From a checkpoint of a small transformer trained on Wikipedia.
Size: 11 layers, width 576, 9 heads of 64 (1 for keys and values), MLP 2304 SwiGLU, vocabulary 50257, 110M parameters.
Architecture: rotary positions, no biases in attention or MLP.
Training: a variant of Muon for these matrices, 914M tokens, 6604 steps.
MLP neurons of a small language model. Each row is named by its layer, matrix (gate and up: input weights; down: output weights) and neuron, and shows model dimensions 192-287. Each number is 500 + 50 x the weight over its row's rms, rounded and kept within 0 to 999. Numbers have three digits each. A neuron's up and down rows have the sign that makes its largest values positive.
Before each neuron's rows, "fires in" lists the words (lower case) most often at its 100 highest values on Wikipedia text that the model never trained on. A number after a token or word is its count.

fires in: "not" 22, "are" 9, "hold" 9, "range" 5, "keep" 5, "continue" 5
L2.gate58:473421508561458486528572483601513432496457419570463502499518552475450599485439510451541513508485476468457539487523535477463446566479457521581500490468532540425514478434520602530485482512487485513513514506588459478480420507588487477449493404560435470552482475474491403465472550544473489548
L2.up58:569434451453587413568435483565594555475504493528361520534538468510503531433530469517453589477501437446522471426462470587451478524499542534454468480602484563514519493417542472537525566491536491538569534517438459567514448452522521440483488464466490420516488417523503442491376489461576439467
L2.down58:425590461498494541421562464509485395496525412574482438497455516447500475512524466490545464559451582478471405537512637506429522507537499604508518404521465534448429578500570515412466473538499487465482515464514515484430531533510497557575449465525582486450495574500579633455501557401498508529

fires in: "of" 32, "into" 9, "known" 5, "there" 5, "following" 4
L2.gate1121:519560474548433515512502570472476520561476559503507511338453539468476460538504499514529517558541523544465488507471492534511431539427527477546506485481467508392475535521507471485492472537622421488496542488553530500442460586467550512474442521475471404554499522510531415515595539451555469500
L2.up1121:521414490579440522414484453513553524568475433484540483510463468478509436512537475508503439489557488513551566496503585473556453496422429592434499367510477473517461462510481561464470481461518583510430566543458519495407503420418506543551440399412556434493516453520454439505437524480417492591
L2.down1121:472587481534424447542397513423474510528540452444515536477533578486507527546556525413445444463453371476567489458427534444479500544433477535447517555529505519553316519414508448513522440478541476466424483515410512427520607557520532504630631421467451498553550576438506521569553460439450559513

fires in: "being" 21, "be" 18, "between" 7, "time" 6, "of" 4
L2.gate185:484558491435488502610538542504538440475533521508480523446501534496509469527458498539566532375519381525503577472549488495471607514410579491544532448438518495487482502527442472559466519527507436453456537412542477458480563504494517512508556557448473528459542527531487476540505482487538496400
L2.up185:438536503445457539458457537433481558498459480481492480492466574523442487503463446514465484469554477521504463534542492486631453443519569467510528421499449516494556456419498436438440477451471533409550582405492493503545506521502497452468531534547438527516481455558432466523530525538579488508
L2.down185:422488474431554543510464450577527518448567479456517520475424493574490534513578480466482452561497566564442434428619495532554470519572514485454573503483479457487577507465379507470487551404421573491536460519447604565409551565587494551494555427539537503474542423525470438461551494517495408608

fires in: "a" 14, "an" 13, "another" 7, "one" 6, "found" 5, "find" 5
L2.gate399:456536508363468482480545479469576536428496517555549446528500533479509513508474512388480498456499499423490492466558512461472510535503463471535491512506532487483472494471524540504452521436487533535490446474540389492507501610511529454451519419496495476557474502502512452527449512483531569547
L2.up399:498482535588480478474565577448516499510503492501470387574557436436484483455552488553505481481482461566499454533551544474423535543455557504529495580474510492501474552539434473482533570540497422416467511515434489390453512506468442475440514487483496537612434517473474426494485469514481572481
L2.down399:483474539478544601523478391501536464514529566541548543479468600541503495542494520460504507646547433416531485557515612533514476490517414490535535460458518397448428558488599519571468500460517593551396478512444443429521498471347524486444470493551517536407527510475468471491528591465524414519

fires in: "a" 99
L2.gate479:504456577528455447583501464545484492526456545437412519500510499604490471536509523415457396510402505506526523551458527467502479477520523518441505490482470417469440479507473411536474493463542437622521441554501467541521482548470393487521434538558542490452493556479538524526502501590514527534
L2.up479:495497518569400471541511455473482567473477575501478505475505508548530479490496477419443436461488517428533521510560521418541483404519506495463489492467479405488542577562432438506496462460542411548517593489457460531516587544503467445496408539508451537503436520499517578464566564530547542549
L2.down479:438493458415414574456443475467521469491491468484511553576556521514601520529519473510492521594506536463449560575574380524566510488485429407577496522474522494573439532436291502504486521500376478477506470480508512527485535545459548473527573522526484425502368532484485454523542480330483619532

fires in: "of" 100
L2.gate1269:493528430546500545434423585574397564438460462551446563551544525480497458465480558525451512416542520522418580404520561487537496509505394493479504510487458526529447586522483519455580494442542493473535512478526438451491533547471564510476424432553578459541485638534466522571508459567436520475
L2.up1269:478557513433494560528498481515444561438444445603507512536501504573536508573431480478458487465430522439506494446575526509539477559515502520503503504432535510580564461478454453499585592572557469472508554414460522348486445474487398493524569561506533496529495406409604575451409502514503471529
L2.down1269:342589505508456469439452554538492610499443476473537452467465457490558498535446539455475529493522549578481411454468530509479522472477491568424461497487602616606440523548529417456526545533508523521487543503475499518509483572487516507451418488490542486445552560477380528442611529564509484567

fires in: "not" 28, "also" 13, "have" 6, "had" 5, "still" 4, "did" 4
L8.gate490:547516450482472473523497421530477562470383529446491428523481376462479518450549467516503488516492404446521473421459508489397515514490497525531544504453444458506543550494595487434530447451466480556577515465431442545474616434480447432543541311507515528484515515447494445549521466453488476497
L8.up490:627463490476512484537435507470449638420493451459554508611543421430515427524520453594511429519444510593549438441470471443403491536459452552466498533609472503472494523515472504534423442525587656522569550448494469571538581507504527460417518460455554470554483518458531435519447562444559461456
L8.down490:600535564445493509502513436513463655462507546487532493537457467583492394566566502543427453431483513592404422558460573580449582543480448426406571553444534420478497419529531466364485519404480441519593570520521426463488549454413541503548505513525407519433524528515430408516456465554541445486

fires in: "of" 34, "from" 18, "for" 9
L2.gate1448:471459565450491442518511584534526485524509482442478473474468505498446558470473538506467453571476548525415425389475526493459461510383524465627490411522423618501446545542474608511418501486528474424608460496501490483489506593489463397476553525416473463515456461422537554554505455512560432539
L2.up1448:470472516514513592414578525531454493566521460465537529480468407512430564526503509530500487582518512455481531506453456404423530509567525509538322480516525573503454411507495523508468529516585521359556468540457466385479507528517657547549450590438507546500499526415456518502461502500502472479
L2.down1448:480468493508459429605462506538506471481501503427489502468531528537463510462543441487558448455428499408444440450546517419444463584437474530460486523526487435517424472446567510504494482506427474449566535530578503512487430457501464562553395452480425461515508489470516499502472560531474495453

fires in: "of" 62, "among" 14, "part" 13
L2.gate951:487553504457392458469525546553520478418476560540475550524505505424500519393457587519411458472418430493497497515456502470426523464463470459591431436560435590431495651468497499424589463461524486503474398494547489448577506537459510449447468478471446466505572486553549504519433493474600572525
L2.up951:562484465448409499566479487506376583483525564384500555467381551470472584411564466490405417553467457481443545482521486462434405619443482377551425520565458552512429558533631467502644492467504538594514442484555515489563430495561479490571470487529535497563560447529557621461455493465496548441
L2.down951:430495542417528429435544423444474515494422505484385535447528431464456491458491582495478507506451525654479537418589552523451523508514515500473398475524543555530530537532513487439592515436409512542549469616461509507432422525481483485489547456381424457551472474478549514460435461472540588491

fires in: "of" 53, "19th" 5
L2.gate1870:495500542463523501552532549549470417554448510493534546471515408538515442544532492580554517501551418470449476520551377592405503481535524394516485467514518511530467505556526516496454418548618436469501436456509494562560505589534569523527505558506504559442621518530509559503566534518393552507
L2.up1870:570561510546449512477479554435488422574459483417500568481533513407521437452510456508527480490471501507427445501529343526533559420479509532507499586587582455464566460476548544480490365562506486546528504438546443512516437510436446496442473492555524516476374419519452448495544585513479492477
L2.down1870:395421522435551533451512616536495509505504445513561524468496523449566531518437607505544489515523492537480453497466459530486450429503496506472465552447462453615392443473432540475475461528471499440517505456505476471529449451516445592475511581553454511512517497427506529428603400470533569519

fires in: "a" 93
L8.gate1173:539535502440500505459530484509506513465470569477495483556496510566537536500515560426458369439576548415622576580565521497418456479527587461527457589509486496462547400546411501601406547533609551522571462508435348501437550500458485421545457430500509509619528485558508396478404526459487502389
L8.up1173:500531542475469474538494452547494518538512430532482525472489491471561508455436453514497517581489560469610559518468570483407568423539508503449496486454592465429510444488511454493426542570485563489461491519510480504464493576509500539511513480488497493480453471482427464504482497513488498538
L8.down1173:429527514493510514431494489470398515486496520540489478540444488585536515433531499480550532537458573468522482421567375556493530580498528474412461448573476449423448520394488497399452563608490519519510531612517554542395393476561554406470443514467534445467453639450370486508542558518503524495

fires in: "while" 18, "by" 16, "of" 10, "and" 8, "was" 7, "at" 6
L8.gate2072:557528449530500471504582504634449488542577469543487533514485577456431527518508478537480455488495415512548546521488517337484530530421504493498509476416502570481504517430541446582598417437602497545471537478532473434657513528461431618489414440509517468489482566527468453560442500517515527543
L8.up2072:462536450479456507444455401572446520593466455528524495509563488441440582543504445523457479523528431569627482593514556496424506478470515406406467484376571493523456509500523414531550582485572485453583554449600531469469519433473529469430506595506537410444522470452516472475489520517479528515
L8.down2072:460512485513521456477590462507484452542435527514526485506517524551495503612463505534478422463435486518510596421568492504486468571477513485504581464506515474460428521510454472504561547518546515520459562446471502552553539500536537454491546460516500464419412573512419506485555553532496527534

fires in: "and" 83, "a" 6
L2.gate1330:520488567525507447474537541610471550409516413471481466469488532498475527456619498468414387453447493507406557565404500478518496496508527408407556535483390469482491398573427516401508639498495499481583483533434466517472529479484507495404492524505507483490524491435563570557412460495603509484
L2.up1330:498471524411519476631613537563490491543535471560407530525607537501449492466480578521521411445401534504491556493462518378462471474535582526501528548560449453533489463496562487437493563476504423482548486547517521484448403584579476428497504491390490577509492508516454511494495522508506533502
L2.down1330:451508432408471504509442516528483536498403473565615545458564503526531458506461509474481547442502486494570537542513534577530544390596479541543485580451551468536500497503483486558524478390420587503525526498503427548522550443413513527430495506501460485501489510522482517518569538526408523482

fires in: "have" 15, "of" 15, "some" 13, "be" 8, "early" 4, "many" 4
L2.gate2287:464504463423448435500511429539507475436498439552544552659457482423468500504560499477548578490517468442556508439503550509484537485512478518530469508527483436493517449501492466540416489431510431480565536506389410499523477401425579440511527458554469418508561597556460530505473556504459502433
L2.up2287:547484503497459445554515492518563588516501620496428529468512494484491521443555419478496512513467462590454463452516515546535493594512471591519445525519493510473487480569556525560543468545480460446489446530526519500561521510517546477538475492468482475550470507551539496460446522408469561499
L2.down2287:475493464480468370520491410522555518447474516506502521563573518500484514581479372490623508534510540463525474549585585491385565486471523436492475489442477575521464523481577600435599447458532472491560450475422529499492438511478517483559476470588396441560550382473455461513463579532372475408

fires in: "was" 80, "being" 6, "been" 4
L8.gate968:469492547518530558542543504504493465531406457434452569500448489562492489506515534473519491429526547434508485499464498480517557519490576491369502436433422451425469580480601593549493547487578474467572438467624482462630586525537435462515450437516552407550452494466506561389487478389570509437
L8.up968:424557445466487475543557381592546507503526524397457529481566619494583475424543407437517511506521514528471473581407527480524530523407564475399528459523416571534486440495508509502459508460545503473522485497561532490482580475571439496500546354580625464457496493408501534454530472486522458395
L8.down968:513456475496480486539514479509405493526464384479495474473528538555469509598523460504465455538620476522451509413536543505501490489477590450549483539538469532451463519467447411516546488429604539532456460480449480472488443354483481572485495526579617556539487453547490500481500541502480491585

fires in: "all" 28, "other" 11, "not" 10, "gobert" 6
L2.gate861:484514517483443467485500375469483494460511447503560527539503549384460515445597457489583425390604528451428598543538502548458541491418521485476596540442570550347485573393445492345523455512458457460509482565493474430468480464490539544510478532504470458511478456431521484469491467526517513504
L2.up861:523497570548484418386427492415489630479439453510516562544437538465435462462604427533518469461530556482492516536576511489458566494481517509389415430515522588484467517530449497530494430444530513439465466520439530407434507535434517579495467406615436536485392499465484569504482440382501559473
L2.down861:503507565490502531528515480563542502518500541527517516571477522530495491453446530515601473470518518526532472508425518510497494452499568506517462483466483440436503525449541518499465363483506563444518557469360348451477499519455535509439503517468428453546574504502660514520429529517451497522

fires in: "of" 36, "among" 16, "to" 12, "without" 7
L2.gate563:480533566515490452513490468583507475479469461463447490558500507508528530524421490456453501486441459516428527502498407527507529554494399483423579482551458536530463472523544519516475475498542454490501384540607492540471440542499449497477528535454454516508509488451568549510500453518413652479
L2.up563:541477568439403494500516484431435491553363456462510439511541548501511514466440372435469373517487505495570484454435377544487519481559474481505559520508516492528495458475542547437442563567539501490476480537498528480544489467482520495527563563459582504509519465557523442521464530437423547466
L2.down563:626531446508527473498484461452497468489513538529510451442499439514399578513517528532454496472429519500557570553517482452589445459464482516434533500448417535417543618456520445533566485513547446547545506524660599494585464443520435561504497438432465563489513465505520442452492541521505542471

fires in: "not" 50, "so" 4, "may" 4
L2.gate1443:438497555477514484492429470531582476464473553483488558508499505616425532550543537497535487476501546537521446500478543421486507474510442534511472465557441540452504600500519552496518485491464426440516483554444453546456517579477521585535506490529527507546539446421514454519507469477511516563
L2.up1443:532396438513487477541499508520468553428406506571536520545450425487364400484554512557524476427546597550561506392516505459515542445557458506470498453571479427456527545469447459535538471453412511534473549538453429545455516415440523569400471505592468559494495435508558479456431415470566506469
L2.down1443:549498507450536503521458522493481454433516514547477604542559456506529534515440479431572476469478425453512448507468447475424515541482463550456488474491546488463515554491544452483450430526544556457538510468534499512509492467453500511522526519505497435536491557516531480513457509470472508464

fires in: "of" 23, "these" 11, "writing" 10, "building" 8, "build" 6, "built" 6
L2.gate1380:488546557494358521574448551520513513515423520494465408468562433566419427471479611594617543452492455567434457567509531506461588421474523561549415491456451562609426480487413541479505502561572492520580518492488395525503478470422525481585501556450523518450533567458430537472538536384538527438
L2.up1380:427500504456651443472478494467514504514542568487450472533412488513511497490510542468521463422471519508534535447442531441466529435519501443553434495565540570534483563415390558505467460460493487526574479584451509485516531510523448583485461479462570533422474539475419560386514453472383504471
L2.down1380:386533503482468498524482398498456444416470479419492507482537465448504546518418484498385466528518433581518508501497474541488505598568498480538496593536468521525486492405504461484555428556488496454449470516437594472481560496462488467511509496538547421508477500503430589424501523550489515549